From a checkpoint of a small transformer trained on Wikipedia.
Architecture: RMSNorm before each block, rotary positions, biases on query, key and value.
Training: 903M tokens, 6887 steps.
MLP neurons of a small language model. Each row is named by its layer, matrix (gate and up: input weights) and neuron, and shows model dimensions 432-527. Each number is 128 + 32 x the weight over its row's rms, rounded and kept within 0 to 255. A neuron's up and down rows have the sign that makes its largest values positive.
After each neuron's rows, "fires in" lists the words (lower case) most often at its 100 highest values on Wikipedia text that the model never trained on.

L5.gate1148 [162 159 108 121 168  44 182  82 125 118 112 127 112 125 121 119 107 122 116 104 190 122 108 127 156 162 156  78 150 156 147 118  83 186 174 118 157 117 124  77 134 175 161 123 120 103 114 143 121 186  67 175 198  78 135  71 180 119 122 175 157 145  88 127 119 138 183 157 129 104 132 157 122  77 170 134 144 139 134 108 127  98 147 123 159  95 151 128 144 181 110 123  70 144 160  79]
L5.up1148 [153 119 120 107 117 100 136 151 120 102 136 168 129 146 115 134 137 148 140  92 130 142 149 130  77  88 153 122 107 123 100 117  82 123 133 133 140 155 133  79  88 124 142 118 122 155 171 149 117 157 129 163  80 119  92 135 152 108 173 156 107 105 128  95 132 159 180  94 157 100  76 164 159 147 161  12 158 106 124 186  38 142 145 120 120 170 144 152  37 204 105 126 135 190 172 103]
fires in: "from", "in", "at"

L4.gate1562 [112 134 172 117 162 124 194  95 169  88 159 148 167 137 158 180 195 167 153 135 109 160 116 134 195  97 204 132 173 113 173  61 123  96 128 111 109  40 122 156 152 157 130  78 181 133 154 116  72 105  31 111 162 113 148 114 149 158 127  84  69 210  97  90 134 140 142  90 133 119 145 123 119 110 205 129 169 184 136 131  99 150 153 138  57 110 178 107 143 122 153 112 141 134 179 135]
L4.up1562 [145 113 116 157 134 189 169  76 132 125 173 135 127 164 118 130  91  92 116 177 127 164 129 169  76  69 158 118 136 125 130 135 141 110 122 113 122 159 120 167  86 162 102 126  74  73 191  93 115 101 151 124 100 154  71  84 217  98 162 159 157 139  89  91 138 101 178 153 113 156 120 122 105  81 128 169 121 105 142  74 107  79 131 113  96 115 101  69 159  88 186 118 109 107 153 125]
fires in: "his", "all"

L4.gate1399 [115 147 140 118  86  87 179 120 136 117  90 179 144 172 111 110 188 125 124 115 130 194  66 182 140 194 183  87 142 121 151  95 108 136 101 140 167 111  61 179  97 101 119  95 111 162 170 167 123 117  75 138 139 131 123 130 168 134 171 116 113 166 183 132 157  98 152 113  48 145  99 102 166 137 172  91 120 146 107  97  70 133 133 196 174  95 113 146 148 124 175 159 141 112 149  62]
L4.up1399 [117 150 148 128 109 112 103  80 114 112  54 113 154  82 124 117 111 158 198 131  87 107 152 107 150 164 116 154 151 113 120 118 129 105  83 158 153  64 111 120 134 152 106 171 177 115 168 154 201 115 121 124 204  64  29 146 158 141 163 154  88 155  93 159 102 158 174 105  91 164 115  78 129 123 169 166 201 139 166 144 152 164 162  88 120 156 131 145 117 120 149 134  73  97 162  84]
fires in: "4", "40", "48", "46", "34", "24"

L5.gate2314 [118 123 120 113 130 167 147 161 151 161 138 119 197 184 112 145 108 102 135 153 117 141 144 135 153 122  99 171 107 122  66 153 116 115 105 187 164  78 114 119 147 119 141 142 135 158 155  67 110 122 145 132  85 149 136 127 151 161 140 153 128 164 101  68  87 107 163 120  99 139 139 170 139  92 152 162  32 107  84 134 139 118 102 125 137  94 106 138 144 108 130  98 124  73 106 112]
L5.up2314 [105 130 104 171  69 136 137  98 132 133 161 162 115 177 149 138 128 196  91 138 137  87 113 148  83 171 122  50 194  39  88 166 161 133  85 130 156  77 155 128 156 119 111  86 131 139 109 136  86 183  68 125 171 179 141 136 122 125 112 111  88 135 126 158 119 149 142 175  72  88 145  94 108 122 114 151 106 133  71 137 147 147 139 167 135 105 143 131 134  82  94 167  68 143 124  44]
fires in: "many", "these", "of", "some", "between", "two"

L4.gate1040 [193 128 133 117 106 139 122 102 156 115  87 179 113 103 161 103 185 115 117 176 120 156 158 149 138  98 137 104 129 132 142 117 127 129 109 157 211 120 139 150 148 142 181  97 175 104  62 129 137 126  87  73 104  79  87  93 116 207  82 144 130 111  94 134 114 118 168 143  45  98  90  96 103  97 148  98 157 169 132 147 150 140 122 150 100  84 161 161 129 143 124 103  90 127 107 163]
L4.up1040 [141 126 121 113 125 116 132  99 128 136 133 153 168 168 100 165 120  74 197 133 145 142 135 191 223 145 116 121 111 132 118  81 107 124 144 196 196 101 187 148 133 128 165 130 144 143 152  95 100 143 142 108 128 130 139 106 107 101 156 188 116 127 124 151  93 145 117 128 136 152 128  64  48 161 131  61 125 134 154 111 120 155 156 123 132 149  77  93 145 143 119 156  88 138  99 144]
fires in: "from", "in", "to", "of", "by"

L4.gate1526 [154 132 115  76 107 130 126  86 118  93 112 142 102 129 145 162 139 130 109 124 140 121 123 105 114 182  91 138 124 166 117 126 128 120 118 122 165 125 169 135 141 191 143 153 114 154 143  99 171  57 107 114 136  56  91 118 161  53 168 143 179 136 106 109 148  98 138 118  91 124 132 105 165 154 153  83 211  70 148 120 132 135  90  83 177 103 138 170  87 148 103 125 156 189  49 155]
L4.up1526 [194 117  95  82 116 130 150 117 140 178  90 178 105 113 166 125 105 106 128 104 114 126 176  98 140  99  75 100 131  97 130 162 173  75 117 123 133 108  92 168 198 103 146 142 147  96  60 133 132 169  64  90 149 103 155 108 173 143  99 176 182 135 107 169 123 113 121 127 107 132 134 123 102 119 172 105 198 108 199 157 155 155  96 143  91 118  45 120  99 108 113  66 124 140 102 147]
fires in: "in", "of"

L4.gate1567 [146 122 146 164 109 129 141 113 119  57  67 211 134 165 156 165 132 195  92 111  96  76 121 154  86 136 135  91 171 112 118 122  76  84 104 133 153 178 108 201 103 145  40 120 138 134  52 130  93  97 106 156 180 131 146  84 139 196 127  72 108 167  94 156 130  77 129 142 111 152  84 131 129 146 108 141 186  68  61 110 106 161 150 137 134 131 162 108 155 165 100 143 141 156  85 116]
L4.up1567 [110 164  95 123 191 126 185 130 212 177 162 163 142  99 133 139 102 105 144  98 120 123 122 126  67 130 119 133 102 129  47 100 114 150 125 123 134 163 127 159  99 127 110 139  84  52 129 128 160 128  95 115 160 163 132 132  74 140 221 126 118 132 141 129  82 103 184 105 104  91 129 184 106 150 134 193 109  99 161 195 181  92 135 126 155 141 133 105 123  70 128 109 142 162 126  97]
fires in: "other", "time", "to", "considered", "others"

L4.gate755 [115 186 143 108 124 124 173 138 125  93 133 182 101 171 181 131 166 110 100 168  63 129 188  94 121 106 166 148 124 153 157  53 123 105 144 103 139 137 164 143  57  73 145 121 172 121 165 196  86 100  93 115 182  95 169 116 129 170 120 135  76 189 141 187 123 105 103 152  82 136 135 159 153 179 108 180 171 153 111  24 149 159 174  57 114 116 138 124  81 116 147 127 140  79 200 137]
L4.up755 [131  94 167 166 135 182  15 119  85  98 140  90 175 136 140 144 171 104 136 131 102  88  50 201 189  97 153 192 202 115 148  93 102 141 137 168 123 146 157 174 157 173 137 127  82 160 109 151 113 133 126 102 133 163 173 173 168 185 145 148  84 156 111 112  97  70  94 145 152 143 106 102 119 105 124  93 136 107 121  86 133  98 178 147 102 185 145 146 171  77 124 128 156  81 125  65]
fires in: "of", "to"

L4.gate2019 [113 120 147 125 131  82 136 154 128 161 128 184 137 120 122 152  72 147 126 118 103 165 108 137 107 188 161 141 107 122 123  79  92 144  58 122 188 115 121 149 104 160 184 113 112 121 103 162  96  61  94 167 120 131 105  79 116 154 186 111  91 155  60 123 148  95 156 209  79  91 142 167 140 160  95 164 141  83  72 137 187 153 145 145 150 121 138 112 117 134 130 119 111  93  90  59]
L4.up2019 [127 114 172  99 105 108  59  98 119 115 148 150 167 161 146 125 154 109 142 133 157 163 160 166 135  98 148 126  89 116 125 130 123 142 114 159 150 141 156 104 175  66 114 187 114 155 171 103 181 171 114  77 156  95 141 156 101 211  78 123 104 123 135 125 104 144 136 111 168 184 139 157 120 124 115  97 106 107  95 143 158  94 139 104 142 127  77  97 138 141 187 137 117  49  75 104]
fires in: "in", "to", "into"

L4.gate1568 [104 142 143 116 158 146 179 143  60 129 112 135  80  76  77 179 137 137  98 123  90 159 106 184 189 127 162 125 186  91  86 177 129 126  93 119 165 144  64 123 108 142  67  93 125 185 109 164  75 135  55 101 179 143 181 113 108 143 137 124  83 177 157 137 105  81 143 151 141 173  59 120 144 127 103 128 117 184 111 146 103 124 121 149 138 112 151 139 152  89 121 160 116 128  96  75]
L4.up1568 [106 185 141 126 132 141 115  68 127 132  76 174 173 108  80 129  91  80  95 165  91 112  89 130  89 147 122 167 114 156 112 138 179 151  44 114 139 132  95 106 109 133 155 123  95 157 163 166  99 150 112 115 107 113 103 111 124  88 114 121 105 133 178 183 196 146 117 186 116 138 106 121 142 116 155 168 183  66 121 149 115 161 134 144 137 118 124 107 154 187 119 112 138 129 128 116]
fires in: "4", "40", "42", "44", "43"

L5.gate1169 [123 128  97 125 137 179 114 130 158  38 121 182 126 126  96 133  95 172 131 125 130 128 155 141 131  71 123 133 111 127 132 183 130 194 181 138 136 181 172  75 120 104 124  99 146 110 121 125 110  92 149 160 113 108 182 129 127 114 119 107  88 100  91 183 138 130 171 152  86 129  56 108 180 215 115 168 181 147 140 139 131 163 158 102 121 130 138 148 197 151  90 122  94 175 146  96]
L5.up1169 [149  96 113 106 154 150 181 134  94 136 116  99 163 135 144 126 115 151 124 140 123 164 175 131 160 149  18 131 134 129 139 101 122 178 114  87 122 105 142 117  85 137 132  96  81 135  72 180  95 152 136 124 168 121 128 157 151 153 192 132  98 109 120 118 130  99  85 174 147 142 110 151 113 180 152 123 147 161 136 132 183  50  95  86 123 114 127 107 191  22  94 154 132 138 147 131]
fires in: "of", "to", "and", "war", "joined"

L4.gate1966 [146 211 141 127 128 130 163 160 171 158 143 139 158 179 129 117 114  52  87 105 176 117 119  99 144  78  50  99 120 180 135 109 169 146 117  83 141 136 101 180 155 139 132 131 127 145 139 126 162 117 136 165 106 110 111 184 135 113 121 126 219 172 114 130  84 117 195 154  90 116 131 168 164 153 115 123  84 157 135  99 131 120 169  79 131 128  89 157 156 115 131 161 207  98 114 126]
L4.up1966 [120  92 148  92 149 149 143  93 125 151 146 166 130 127 184  53 123 204 189 103 142 130 183  50 179 100 136 102 111  94 158 112 134 158 149 160 140  68 147  76 124 133 132 150  82 136 109 143  99 133 143 114 197 131 148  92 100 149  41 171 182 159  95 134 108 186 102 127 112  70 100 114 149 173 123  52 124 159  94 143 121 173 160 139 161  83  89 164 106 120 150 132 180  98  93 130]
fires in: "by", "with", "to"

L4.gate671 [154 126 158 190 160 130 123 147 226 102 161 159  67 176 119 145 108 161 107 105 172 141 132 150 158  95  89 128  76 137  97 101  53 121 152  87 100  17 119  91 182  80 162 104 203 169 139  70 151 120  92 117 105 118 140 147 144 139 139 157  88 144  93 121  83 118 187 185 147 121 145  95 131 192 169 106 179 150 109 115 184 177 151 139 160  90 153 179 116 160  96 132 115 113 116 120]
L4.up671 [133 113 142 149  69 167  91 155 143 140 117  87 108 121  96 216 121 100  76 135  73 164 107  98 166 134  86  80 177  75 115 158 130 116 150 149 162 156 152 136 114 159 139 118  65 101  89 108 164 136 149 117 117 147  90 167 187 137 167 185 141 145  77 194 104 111  80 163 151  70 146 120 146 170 136 158 131  92 165 165 110 137 121 125 161 105 118 121 126 108 137 130 156  97  40 104]
fires in: "of", "in", "throughout"

L5.gate1709 [131 118 120 100 189  96 125 174 107 153 101 184 102 129 124 147  65 101 170  88 137 114 132 136 131 139 187  60 102 120 161   3 138  94 183 116  81  52 135 148 121 102 147  95 150 147 136 147 194 179 146 162 139 135 140 156 126  79 159 137 179 124  88 109  63  53 131  94 127 137 106 173 179 113 159 105 108 181  89 101 115 116 112 122 135 154 149 174 163 139 184 199 122 105 127 162]
L5.up1709 [144 112 161 162 111 194 137 105 142  94 128 205 144  76 104 104  81 191 149 114 123 150 184  94 125 167 134 155 141 157 123 159 115 111  86 175 139 145 148 139 158 106 166 156 135 151 149 187 120 146 108 122 121 170 109 134 138 104 162 144 130 109 117 136 133 101 120 148 153 161 115 126  94 102 121 162 137 109 145 153 135 158  83 173  66 124 196 117  82 138 142 175 120  88 120 155]
fires in: "at", "with"

L4.gate551 [138 132 132 161  97 131 166 162 144 136 108 122  98 138  64 151 176 150  90  84 162 157 193 120 105 137 107 147  78 139 111  88  97  78 103 136 123 112 135 121  89  43 121 119 183 209 140 156 124 146  92 131 165 130  85  91 124 127 161 148  72 121 127 104 167 147 124  97  79 163 139 162  94 211 139  98 144 148 195 168 177 121 119 115 115  89 132 147 109 119 112 183 131 160 144  89]
L4.up551 [161 195 186 143 129 148  87  99 105 137 124 144 122 162 148 107 100 134 104 171 126 123 127 158 124 141 126 104 138 134 153 119 112 138 114  86 134  89 177 121 102 134 154  84 160 170 162 105 143  95 136 111 118  83 130 102 181 101  63 133 152 162  61  99 103 103  93  67 115 134 147 125 180  93 134  85  76 178 138 125 103 127 135 120 102 117 153 118 118 134 149 159 129  87 112 157]
fires in: "in", "march"